Weights of a small GPT-style language model, trained from scratch on English Wikipedia.
Size: 16 layers, 6 heads of 64 (1 for keys and values), MLP 768 GELU.
Architecture: rotary positions, no biases in attention or MLP.
Training: a variant of Adam for these matrices, 507M tokens, 3871 steps.
MLP neurons of a small language model. Each row is named by its layer, matrix (up: input weights) and neuron, and shows model dimensions 80-175. Each number is 128 + 24 x the weight over its row's rms, rounded and kept within 0 to 255. Numbers have three digits each.
After each neuron's rows, "fires in" lists the words (lower case) most often at its 100 highest values on Wikipedia text that the model never trained on.

L2.up579:177102094115175117137142183136124125105138140114131180103086157097160147097097136127155106137134104135146182121113144145125126119115117100112104101132095106179121074088129114133124117116155164115112112092126108131184120142118108160151140156159133104146151104122147156105147111131144126139
fires in: "service", "period", "world", "region", "time", "mission"

L12.up444:114108142133146111100155115136100109144145138085107162138141165140151143154140112133135115088102133104135079122145123119092079092139093128155122137118095164125151151131121125125133139122181157126113116128089150144123144098083149140121142118133146144092130152127138165154140156160092153096
fires in: "an", "116"

L7.up743:138122134097169107157142138118174112113107106162114135114142153120106148149119082107161098148122118135101116106107087122162132106081169113142091124122151153059101138141124121160140140118106147120063133136151115169144151123126110124119137148142139111116131132151120131124156153142126129121
fires in: "it", "collection", "novel", "opera", "hotel"

L11.up377:152124125117197161114135134089093187139145179164164133117128127144124154133137135138095148145135099155120110115131136143123153141104098114095091130147114151141116162140104167162174113141150107136152114182098142159104113120078114132155116130141141121105157149113105174101104111110131111098
fires in: "to", "of", "at"

L2.up434:142090161128134125136144071132096168113108150157146112076161141161144161139101129107134122101145158150122145129136107131129123092077090130095092150145162149142101155115108121143153136105120186193130130147100163083131125088114073133137131125157140136100145101134137109115134096109150125102
fires in: "with", "of", "despite", "to"

L4.up177:130134125112163141106188137092125132157135141149150122131133126130144114106136133161141124124108107143164120115148136150140134118149121117100099146139100185156135137111123150175161056111119130110113117132120142114172129111093136152149108117133128118075138159142136141126113138140073139119
fires in: "from", "to", "by"

L10.up350:156112122155176176132129123112141150136119157113162134122131158135111173135106124141080131087146111166095159098121127079152136125153125111107097126134144159124101110164147137135125119143149082133124093090130138118097083059123155122129113122180154125128142142150114144108109106144105120130
fires in: "but", "after", "later", "however", "though", "while"

L3.up321:160156146132146113124167130129136136133124125140095131135154150121138134131105130107124100139128113143150130156144138125113133060133116144071132126134141135139101122136117142107132149111163146151167093163159124090138128116140127144141109175136135148120095127133135139154132119150063129104
fires in: "of", "from", "for", "cultural", "forbes"

L10.up24:099120115188136157174129116091169118155147125101119147123118152128147123121113118149119140158151115101154085147154103141133109132144068165110108149102127153152104092155136123138141122131117128207111114114109127137121127132113143129108145140164144118143123114146132139145104145160141104134
fires in: "is", "was", "became", "went", "died", "are"

L11.up7:115125102148150130152166108084130160150152147074218157087158138133104132103156125104162096125105095134089141120172137106160084125122074139122139116138140144139154131109157139112130140110121130124108132134155144118096146104116106148153118128138119138104152140128116082116180123163108133109
fires in: "a", "most", "first", "as"

L5.up195:129129100129158101145145149097144127093106159165102121144152166155127141133086113149103080140137128136114156103122124103115124124095118141116090097153139117130133120191100117111142108135099143126141100184140113132098141132099119170151182145170122118114128132143116200120108136151110130087
fires in: "announced", "to", "since", "a", "from", "after"

L2.up266:139095088158146104108145128108104154108162122209120116128125152156105161114096149155088097151138131140115115117124093081128115102129150171144113132181127165117135128122118110192146132169134138135119067159108150128126108178124135174137118142131133127148127166128113166126080116124088141131
fires in: "born", "hues", "synonyms", "huorns"

L5.up269:134073136140141162134142132116143149143148146157160118092127176168145113144114116121105133136096118153113147160131130163136118125118148128118065141124102145124096146186110165124205116067130142145108113099124175117136104119104121119129143125182152113125130167108116135127129134163097138083
fires in: "however", "often", "sometimes", "lasted", "least", "usually"

L9.up62:140128102142127174159154098108116127131193149071157121181143145125108176118150103102125111144130098169125144102142098129110133117096114161127074116124132149123128124149128130096166149152103103156119142134112115147129119112127135135144168122147105091077123145107102181132085179104110143101
fires in: "s", "this", "its", "that", "same"

L9.up573:142131104151110148129124147107085131145127155111175139164101133129106175129121125136082164105107077130090119158137174155133127103121102123093162101166119143131101132150122158118210143135134143186074098122133125117123107112141114096133148132161113144106092110153143125154123166138132146083
fires in: "have", "had", "he", "she", "having"

L9.up473:154133141147149168156142153128108158091155158112166131146188182112151162134141168123112124110131095144088138115137138113091097116081125113145134116147117119108147143143097166137141140073142130127136111149108165130124124051097109123165098146127126126088130130097136113155115143120127157091
fires in: "of", "all", "several", "two", "many", "most"

L4.up236:120123119135161150113117123109129151118112173089150123131144125122123150095113122150146136116122123159117131111145149090130110133157125124109080130159140118165126145164100160109173106113117146157091126141162197149106122085160132181136106108160164129105098127142131140118121127090111129100
fires in: "but", "although", "though", "if", "despite", "however"

L7.up451:161123153134164176110152142148129135122163144115126132124096151140095134049120135092180084133137092113139129132106122156073106125138151140108102099184130149132075162125102149133158160149130159157135124152117109147109077107146111096137151176126112127120143130142114116108116148100116115134
fires in: "i", "of", "king"

L12.up590:112101159148166146114148109097123115114140166114124141127173105138120120120161068123115148163136094116148100137152164143131103112136127127094124111178148098117154128163155128114155105155136141160141114144143146136153161142116137154129113150142154148071139135135140116176110107143108132156
fires in: "after", "in", "by", "to"

L9.up68:132137106135134178098167192127108135144161125113136083161155160154137150124157069137117091139110125137114135135103118143114135080120107124158104104159109186132117134137164136132131152098097151157115153133158125112119088106107137113143095101129142094154110192149147107118143154108100144116
fires in: "or", "for", "was", "and"

L2.up281:137112126133162152120140121135141146121161108120114137161163095145084115086094120146144111111149070117161103084170105154079150132114128160132130122120109097144112103152131142115163138090142109096136145102112125099112133100108096156132107106147107134153149127137087156130100134139097156132
fires in: "final", "total", "national", "average", "main", "based"

L4.up755:108106119149113152097163138089184142140137138141127104127105140152156117100142079097143107153089123104104099108138114143123131116145138100145129120125138165124111107095149119147102162094091141148156146131095124120101094116128111115116151135150096099116111125148145165128155141102127171116
fires in: "out", "it", "under", "up", "god"

L4.up145:119121146155175172150149115072133097142157145083139136127174171149126176099134151170111125116113101138117128117092113133140142115153151119118106101158164163141126087135142131128134089113108154122099119186103143105127118096165117150113129096120138133132089146135118134142169142152098159138
fires in: "but", "according", "although", "and", "or"

L3.up505:135103129158135103129131137076112088104106157122105155096125169133099134072114149069121130135132147141122158090130159113098141172163146122077116109163115170132087128137165134148155137132122144127103115159153102108113101148149113145110176171104153073124152119157133126102154120109118136119
fires in: "states", "united", "of", "according", "before", "later"

L2.up556:159135132131097159100155131133093150094149157112133135120137130142116164145126091151148116127099097116144083111101146131163105112109148135103104120141126186098150138138137141073140106144124163132146090205122124151123124110113081121140147126129140102101097080106136152162114118120068127107
fires in: "for", "by", "with", "as", "at"

L2.up294:151087150125177099145143149147179132136155142124134139113072158097137130112121125139160091119145105138114141178134103147079128103079134146134120128120091130149151147094092140146100077109131106149082133128116083131158136099088137112122118089139142120141155159097148131145130138149155146080
fires in: "other", "region", "line", "service", "system", "network"

L5.up733:119082113147147155145141136118131149182142161105179126144115144143151144132112108104094105126131146174107113136124114130114113134134124131090145099164137129138107132137119126193134171107141128115129143131144182096148076106115102113157126101108096129128136154179110103151139147133133138118
fires in: "has", "have", "they", "women", "player", "he"

L7.up14:149110112147174133116164150155112131142118133111184186128170188152135129127106129090116125092132146154104134123121177163101102113129110180111116118158145110124110147161135180145130147090124105139133110125100140138088126124136106097140120147155142112152155131133089092162117115156114168109
fires in: "of", "some", "few", "40"

L5.up27:141136099121180127109165127113138148141110189117153112125169133121107131118093135144162123130092151102126106146122150174056135084155101146148125136124126157065123145132109166112149159093104166147114122130127121138105098087124121138172109154122104128163104158108144128130119107113125128130
fires in: "to", "at", "of", "on", "first"

L9.up37:130113111176123143149144161125080166144113121113110164200129123147141189103100108084094132099119152140122122119115126129114090099087119162079129074138122133110118139114122125159128158137127161129133139096137138161061083108110104120157114153141120134099116138138146126179110122136110147099
fires in: "new", "women"

L11.up160:092119113103090158112124132105154154139132126134141133142113106157104130136134139126119130072140118125108133157138122157118132128134147161115148127075100119121113090182132129095166098125107149188121102168154113116142124060152155141131140105153127127126129109151136128132097118206137111101
fires in: "were", "had", "are", "per", "have", "was"

L7.up756:144102088176128140121145146098142138145157151155079158161150119113111174122091169101147121105142136118105050104114133125138105124139144131119139104139127147137105126120128127170153159122158135150105116139093123120095131148124123135141127134136122128109124134156149158128126175134105124057
fires in: "i", "november", "hues"

L3.up13:138161106137109132112165114085091174118136170105143187170112132125114142133123150150159151120115103111160148133106104117160102129117118113072076128119110130099117148168145176133107131131115162108133116141166131093096137132113120146136136104180148109133127106114111131097124127128103165081
fires in: "or", "and", "on", "orca", "such"

L2.up517:119147116146145130124171149131131184127105117123156124127152110151130171129131123138170108125124101116106091144117081144135067143107140136080156117120149174088143089098137135110138139102157167120110143157097113079126127097118150144131111132151123148142139129146137104179126126132124130106
fires in: "for", "run", "medicine"

L5.up163:109088124157184129115166146137148151112111114160110099112124149136126146121129135104096076097109117158111114105145161128100138099145089122117126124152107149126127073138097111166169180099135146137159122136101158137143109069106128125137106145178115092107158133111106168116131186156066125091
fires in: "an", "more", "a", "greater", "to", "grew"

L9.up602:118109127147124160135139151085127062094172118104151104121142160140161146105133116119178112122141094154098115114107121099114131086138100112095099132099109129117111133139159192153168085108128153138079130127161127132112093069136128141134148131113149117127121153146149173116153164171097111128
fires in: "however", "but", "later", "such", "even", "long"

L2.up485:135098130115188145079132136100133141119105133140111163114151142137116127118103135156136153082111130144143147149099134137114089122120129135078100107096143142132091134129150089112154127097099168130122100177147155120116145099129131138126144097139122143105098161124105170123129127171120120104
fires in: "in", "after", "during", "to", "following"

L7.up249:140131125174145130113125117097108140088140164148137130139164180146142133124139141093107134109129113165107140132145111124148093129118106109138121116126148124144141162155127139152171101090153139158116103134162131126111144117111119117140127155134172139094156122100113167129118085147076139130
fires in: "during", "after", "for", "upon", "although", "to"

L2.up238:142154130150127111134127141114130140089097121153147116126161115133108133138134140157174106156089113106192134122113159138099123088097121083091104133083144167123146113097099153151168115125131157117088151183124113105124105131095124170166137120163168145153158143126138116161113135101093103105
fires in: "with", "and", "for", "on", "gargano"

L5.up2:172127096115158140142132140153118113140098140106097131141168171119121157099124129105110113114103124165182105132142143108089099120122131162147163075132086146153118154165151132148155135119126163141138126169137130113103085101101145116150133171128117116164093154112110157110101120106077140117
fires in: "to", "for", "from", "by", "total"

L7.up326:130140125168146113144131147099145124143124123145125115110143131164117136112110119119164153139114129099108144118161093130114126130107102126111127138081140140144110105169123124156125176100163089119136134197098124146100111129089095138150131145139132125099140144121131167122081126123117111124
fires in: "of", "to", "at", "from", "attend"

L12.up743:130137142109158151162149164107139165147089163138115132131162135173132115142113114102099125143103166163132110148140171140145069151146136157152075143146145113146096149139127137162117107155139100147139127138112083145132116079111145135148114121155170166099106126137114171117114063126121160117
fires in: "after", "before", "until", "to", "following", "since"

L2.up186:139100110116120130125128130114120132145109158126114110090129111100152161120136100131128112125116106149150143104143119194117125107106127146128106136113156188101125139174105151075168116114133125145068140116113120139127097080096080176143132134109120114153131158104149147109131154122145131098
fires in: "and", "often", "visible", "sometimes", "still"

L4.up435:137147071165133083152144144136157127151128144145135118140157128122124130148092106131149132094136129130130093140151142133111104146130086137121116144139092125164118140110112113134114082116141166147133131163138138126110124119126128132095115172165127116136109154122129146158113115142110169124
fires in: "out", "from", "after", "two", "in", "three"

L3.up606:134164133160123148144149134139089162109117146152149140162123167145110179120065124086168127125129113118109101137152130137104083107083154137132080133148101152097126144122119140091107150132144107146065102125104135149088093085113088118168112156151131106125134158123094113128107126118110172118
fires in: "million", "of"

L11.up27:115119123126165136150175129097163121076141115087166134151156133152115161159144112128124091080117122128104155140143093162130096126070087129118128105171113087136138150098118154110149134076136108147121107129139127124111147107102170120101107133112109115127151067143105155124121148166127155099
fires in: "first", "most", "only", "of"